config = dict(
    d_model=320,
    n_head=10,
    d_mlp=448,
    activation='swiglu',
    norm='rmsnorm',
    bias='none',
    tie_embeddings=True,
    init_std_qkv=0.0198,
    init_std_o=0.0035,
)
MLP neurons of a small language model. Each row is named by its layer, matrix (gate and up: input weights) and neuron, and shows model dimensions 32-127. Each number is 128 + 32 x the weight over its row's rms, rounded and kept within 0 to 255. A neuron's up and down rows have the sign that makes its largest values positive.
Before each neuron's rows, "fires in" lists the words (lower case) most often at its 100 highest values on Wikipedia text that the model never trained on; "fires on" lists the tokens most often at its 100 highest values on Wikipedia text that the model never trained on. A number after a token or word is its count.

fires in: "of" 55, "given" 8, "with" 6, "from" 5, "in" 4
fires on: " of" 55, " given" 8, " with" 6, " from" 5, " in" 4
L9.gate274 [105  41 120  97 144 144 118 108 185 125 122  54  58 130 137  93 154  97 141 190 114  96 170 168 133 106 157 146 145 172  82  80 130 108 116 144  85 119 153 147 167 138  71 188 141 112 145 148 174 161 106 186 103  69 135  55 152 116 113 121 172 122 182 131 100 155 189 114 108  85 134  86  78 122 169 148  79 111 185 133 118 162 117 159 131 112 116 112  93 137 108  66 142 135 106 112]
L9.up274 [208  93  51 156 145 133 133 105 130 160 145 129 190 135 162 110 181  98  77 115 113  43 121 126  87 133 167 119 121 187 143 176  96 174 162 172 176 106 119 151  96 135 164 108 114 115 149 111 140 163 125  91 123 149 142 185 101 170 151 127 135 134  70 168  99 157 147  83 149 166 170  76 164 140 143  96 117 128 119 126 145  53 133 106 112 128 183 178 144  95 122 108  89 127 138 147]

fires in: "in" 62, "of" 5
fires on: " in" 53, " In" 13, "In" 11, " of" 5, "in" 4
L8.gate387 [168  91  74 102 141 120 115  83  96 155  99 129 171 110 136 145 185  95 104 137  68 177 133 145  86 172  97 150 109 110  88 185  90 122 137 118  85 105 165 112 139 116 187 102  82 145 221 104 139 106 136  48 129 150 138 118 127 170 137 165  75  84 198  94 120 141 174  93 149 100 130 102 110  75 116  98  99 201 101  92  85 151 120 123  70  99 159 156 154 108 156 118 112 108 149 116]
L8.up387 [141 157 179  51 165 105 133  91 108 165 126  96 141 112 153 174 122 141 125  79 140 165  83  43  81 140 142  19 132 116  94 196 128 101 113 159 138  94 150 146 170 140 167 163 158 136 170 171 154  65 118 111 130 121 172 140 101 113 112 165 123 152 128 123 120 131 111 104 158 151 143 138 121 149  95 134 132  76 161  95 126 134 158 150  70  81 147  86 144 161 140 156 104 134  95  96]

fires in: "american" 42, "nigerian" 11, "japanese" 6, "indonesian" 4
fires on: " American" 34, " Nigerian" 11, "American" 8, " Japanese" 6, " Indonesian" 4
L2.gate277 [ 93 164 121 149 121 156 145 136 156 157 134  68 132  90 133 116 135 113 166 172 159 160 177 103  99 137 158 130 159 177 171 153  90 163 109 182 149 112 172 168 107 163 150 147 187 139 157  86  78 139 137 170 137  71 188  85 128 115 148 126  97 130  72 127 163 107 161 133 152 109 120  56 130 109 130 107  98  97 124 123 157  76 162 157 136 163 134 124  87 145 166 112 153 107 190 126]
L2.up277 [132 152  94 127 136 133 117 119 137 155  57  91 109 138 114 141 160 128 110 170 152  92  70 164 137 141 177 132 107 182 190 140 149 100 109 138 122 132 143 130 106 111 107 144 128  94 130 101 138 110 153 122 126 149  62 175 105  94 101  94 123 160 160 101 179 116  96 106 196 103 141 116 124 121 106 155 137  96 161 106 160 166 170  59  88 114 156 149 172 174 155 126 162 134 154 154]

fires in: "mi" 16, "mm" 13, "high" 8, "ft" 7, "wide" 6, "c" 5
fires on: " mi" 16, " mm" 13, " high" 8, " ft" 7, " wide" 6, "C" 5
L8.gate134 [186 155 110 134 164  74 192 128 107  78  72 163 166 131 164 113 114 114 174 109 111 110 168 171 142  82  52 109  94 144 140 115 172 119 145 112  49 142  86  64 143 176 121 166 134 141 119  97 125 196 116  96 124 118 138  74  56 148 110  80 159 130 144 188 181 105 112 138  97  94 138  76 137 119  59 109  74  91 113 141 118 109 116 116 173 122 143 114 117 150 153  89 111 120 146 121]
L8.up134 [105 119 132 129 120 162 131 103 165 118 117  80 115 147 124 167 185 105 122  82 117  59 113 133 139 144 132 112 150 148 163 129  88 119 115 124 197 169 100 197 179  83  93 146 115 146 154 103 142 159 148 103 153 123  91 103 118  65 192 122  73 159 140 141  85 166 105 186 108 155  91 146 153 135 171 161 140 111 120 156 134 115  87 114 138  96 114 122 183 112 119 111 143 177 157 147]

fires in: "united" 66, "september" 5, "june" 5, "may" 4, "august" 4
fires on: " United" 65, " May" 5, " June" 5, " September" 4, " August" 4
L12.gate254 [141 110  94 101 122 138 162  69 110 112 106 147 104 103 141 140 130  65  82  87 131 101 146 127 116 112 145 185 130 138 141 133  95 169 119 117 117 160 151 175 139 112 118 165 158 142  99  85 165 157 107 143 149 138 140 132  99  61 188 105 175  75 173 123 132  58 114 151 137 109 122 134  84 143 165 114 138 145 155 110 147  66 155  60  89 141 131 133 141  97 122 124 119  89 165 149]
L12.up254 [102 113  95  58  71  98 170 136 135 169 144  71 164 149 135 100 100 146 116 169 100 133 109  83 134 114 164 114 143 113 129 110 148 118 126 109 139 111 162 103 107  68  71 110 113 118  99 107 130 154 108  98  72 146 111 134  81  81 147 101 103 115 125 110 117 133 155  89 117 118 157  94 141 113 131 170 142 172  78 154 145 157 141 161 113 142  87 112 107 107  99 115  98 179 110 170]

fires in: "since" 30, "until" 17, "to" 7, "for" 6, "so" 5, "though" 5
fires on: " since" 17, " until" 16, " to" 7, " Since" 7, "Since" 6
L8.gate114 [166 130 120 214 168 146 115 153 164  92 116 211 175 135  74  91 123  77  63 125 110 129 103  99 117 100 131 137  70 163  62 111 133 122 112  90 129 158 185  98 133 161 103 112  88 134 116 123 158 171 143 165 147 113 150 117  91  60 192 114  93 113 138 120  67 147 134 145 145 161 151 104 147 162 142  67 102 104 130 136 109 120 136 190 106 175 185 107 101 143  85 131 156 146 180  91]
L8.up114 [ 90 144 143 177 104 103 175 193 188 151  52 152 175 140 134 121  76 146 151 115 139 110 118 120 117 109 100 145 126 139 107 132 137 118 100 102 179 135 152 144 111 148 150 103 170 158 155 140 136 144 128 134 100 134 156 160 147  47  94  96 120 153 106 170 132 114  99 142  96  95 162 125 137  92  89  92 108 121 107 153  88 101 208  56 132 101 118 173 169 148 128 148 168 120 130  99]

fires in: "said" 21, "announced" 15, "stated" 10, "because" 8, "population" 6
fires on: " said" 21, " announced" 15, " stated" 10, " population" 6, " because" 6
L2.gate35 [ 99 125 132 154 165 139 104  95 165  67 111 140 122 109 127 178 110 142 130 194 136  98 121 110 124  82 147  74  99 117 128 127 189 154  76  39 175 196 151 157  78 141 120 123  94 160 117 131 145 155 110 132 172 103 142 143  78 115 120 105 128 111 111 186 149 158 155 119 111 157 150 128 152  92 112 207  97 150 112 171 109  95 158  93  90 160 111 145 163 137  39  88 111 185 102 155]
L2.up35 [127 116 118 139 127 129 109 202 129 190 109 207 168 169  95 113 159 162 105 161 153 102 140 128  95 132 137 182 129 148 161 144 113 102 115 169 129 157 133 158 156 131 150 137  99 134 136 152 169  70 121 143 117 154 100 135 214  91 111 142 157  92 171 165 160 111 133 130 112 111 146 170  91  85 123 129 115 134 137 149  70 139 171 167  82 132 132 110  86 175 205 165  85 140 158 113]

fires in: "began" 34, "started" 16, "debut" 9, "first" 8, "start" 7, "beginning" 5
fires on: " began" 34, " started" 16, " debut" 9, " first" 8, " start" 7, " beginning" 5
L2.gate132 [108  98 111 166 106 129  80 136 188  95 152 116 102 132 109 138 154 201 169 145 144 124 133 105 115 144 107 115 148 138 132 115 117 130 148 110 137 147 122 134 127 133 106 156 137 142 130 165 152 114 101 119 122 197 102 113 131  81 155 159 153 158  88 113 129 147 134  83 129 153 164 161 139 150 100 209 142 175 122  60 167  99 132 109 157 157 137  84 141  28  58 111 122 138  93  99]
L2.up132 [130 136 140 149  78 114 158 100 147 109 144 117 147 148 107  68 169 122 128 161  84  77  74 153 170 142 126  88 137 112 116 130 102 110  81 154 146 103  80 151  95 122 136 133  90  61  99  69 167 168  67 141 141 169 131 117 120  99  91  58 121  99 130 100 168  99 135 143 140 103 168 175 100  86 129 142 148 135  81 115  66 117 122 147 129 195 109 158 121 125 160 179 154 117 158 118]

fires in: "republican" 26, "azerbaijan" 8, "soviet" 5, "2000" 4, "belarusian" 4, "1938" 4
fires on: " Republican" 26, " Azerbaijan" 11, " Soviet" 5, " 2000" 4, " Belarusian" 4, "938" 4
L3.gate359 [129 143  88 119 107  97  91 189 125 142  91  96 155 111 132 178 122 107 148  69 108 138 150  89 113 100 142  75  57 121  91 127 153 113 107 149 156 115 141 184 124 161 150 161 109 196 124  54 101 148 117 143 110 109 114 118 138 112 106  92 168 115 107 100  91  98 149 151 151  91 177 166 145  55 157 179 167 130 137 144  88 107 153 164  89 140 179 123 122 167 172 165 156 147 139  84]
L3.up359 [144 146 157 118 152 123 109 156 168 137 147  75 184 138 120 107 127 101 157  77 134 172 146 125 118 186 148 145  91 162 132 143 121 134 136  50  87 210 130 115  80 136 116 158 217 131 143  79 140 182 128 135 147 141 137 132  88 144 151 159 115 146  82  78 103 129 145 133 128 127 149 134 135 176  92 157 103 114 144 118 137 160 244 118 138  78 169 164 114 115  98 126 137 131 111  75]

fires in: "under" 32, "to" 21, "of" 13, "followed" 5, "over" 4
fires on: " under" 28, " to" 21, " of" 13, " Under" 5, " followed" 5, " over" 4
L8.gate364 [128 126 143  99 150 123 125 113 126  96  86 135 109 123 128  57 156 123 135 158 125 144  71 127 129 127 105 152  80  97 150 191  97 122  48 159 159 184 163 155  66  93  61 190 113 160 109  90 109 103 134 185 170 159 129 170 165 161 141 185  50 135 151 170 175 132 109 150  85 108 184 149  46 112  87 130 103 109 111 140 188 128  90  91 152 128 118  95 151 167 130 163  81 143 115  63]
L8.up364 [148 146 131 128 172 164 123 121 150 101  93 147 128 144 200  96 132 122 148 147 117 170 150 135 150 163 150 139 129 128 153 121 170  79 152 179 137 120  92 124 196  75  94 153 180 167 107 106 186  92 143  84 110 131 152 120 147 149 166 120  93 154 118 170 108 127 126 117  52  82 169 178 172 134  88 117 144 101 130 136 154 131 160 120 106  90 148 113 140 122  51 153 119 117 124 131]

fires in: "to" 53, "in" 30, "into" 6
fires on: " to" 53, " in" 30, " into" 6
L2.gate236 [148 181 149 156 170 134 117 123 112 108  96 100 152 146  93 146 135  71 140 129 119 127 142 144 176 143 151 164 137 129 105  82 130 101 133  94 111  84 142 110 102 160 161 108 149 116 174  99 137 168 166 107 110 129 130 119 109 183 157  98 107 109 155 116 108 139 155 114 135 119  85  40 112 192 134 189 142 127 145 132 129 120 103  95 123 179  62 138 105 111 152 106 159 175 168 123]
L2.up236 [101 203 100 140 152 161  84 146 155 134 123 142 173 110 156 171 151 149 155 118 110 157 123 111  96 157 121 137 144 114 114 174 124 101 183 152 139  99 157 131  89 131 123 143 100 107 118 167 128  87 137  96 123 121 129 122 118 154 119 105 177 115 118 126 121 152 153 113 110 127 128 101 187 100 113 126 124  99 123 101 116  99 182  78 126 139 164 194 150 119 175 125 156 131 159 141]

fires in: "in" 49, "under" 9, "at" 4
fires on: " in" 59, " under" 11, " over" 4
L10.gate391 [147 171  87 146  61 118  77 124 129 131 161 108  93 106 150 166 147 103  87 116  82 131  69 111 201 133  83 147  97 109 107 116  88 112 166 148 145 133 126 169  76  61 156 146 131 100 146 154 123  66 106 140 185 185 147  94 117 139 110 139 146 135 177 172 123  98 113 166 138 166 186 117 117 109 129 125 109 165 154 100 130 125 106 148  91 128 143  88 158  95 116 168 127 108 130  83]
L10.up391 [158  39 132 116 182 162 146 124 156 141  77 134 142 116 110 126 149 149 119  78 188 139 160  95 103 102  51 150 116 135 126 155 134  86 149 111 165 140  86 121 103 152  88 164 116 143 110 139 126 150 142 188 137  56 152 102 117 121 163 165 148 135  98 127 134 161 128 166 155  90 155 139  85 157 148 166 102 125 111 154 134 159 171 146 139 143  68 192  99 119  71 146  93  78  97 127]

fires in: "american" 41, "united" 29
fires on: " American" 39, " United" 29
L5.gate39 [166  92  95  82 154 125 159 188 129 146 108 112  77 121  97 131 148  95 117 105 146 128 151 132  77 113 155 168 117 143 145 120 104 118 100 146 140 137  95 127 110 139 154 137 159 172 161  90 134 180 140 138 177 135 165 114  98 120 105 140 152 144 114 154 133 163  87 175 149 109 105 111  80 184  87 144 149 113 118 173 121 122 108 110 112 113 152 158 125  67  91 119  96 115 145  88]
L5.up39 [ 99 100 119  60 167 153 132 140 102 208 120 128 172 148 178  54 133 166 131 139 175  86 119  85  70 119 128 108 143 137 161 161 169 157 140 158  91 107 206 116 104 165 123 105 108 152  95 167  95 189 124 123 148 101 137 189 113 182  93 178  97 122 105  90 146 158  95  86 179 163 122 143 172 165 101 119 121  51 131 168 123  88 152 159 101 123 152 168 147 143 149 147 116  57  44  85]

fires in: "in" 89, "of" 5
fires on: " In" 38, " in" 29, "In" 23, " of" 5
L8.gate206 [128 132 127 125  94 169 137 144 103 136 184 164  87  95  93 149 115 228 137 166 129 141 119 148 104 138 156  87 123 126 142 111 106  82  85 161 125 130 120  93 104  64 116 145  87  69 101 140 113  67 129 102 127 171 203 126  46 121 158 122  92 150 153 127 121 160 151 165  94  91 135  80 107 135 138 112 134  76 130 137 100 156 154 195  91 110 139 156 209 118 126 128 132 114 154 120]
L8.up206 [115 105 153 126  74 143 103 119 193 201 113 133 133 181 100 134 127  83 149  40 111 139  82 128 158 121 105 124 127 186 181 142 105 110 166 118 160  66  83 155  85  95 123 129 112  94 116 129 138  93 152 161 147  87 170 153 145 111  86 163 170 145  93 119 110  64  54 149  85  81 140 138 117 152 132 130  76 184 119  79 130 148  84 104  75 150 102  94 120  92  90 148  89 100 131 127]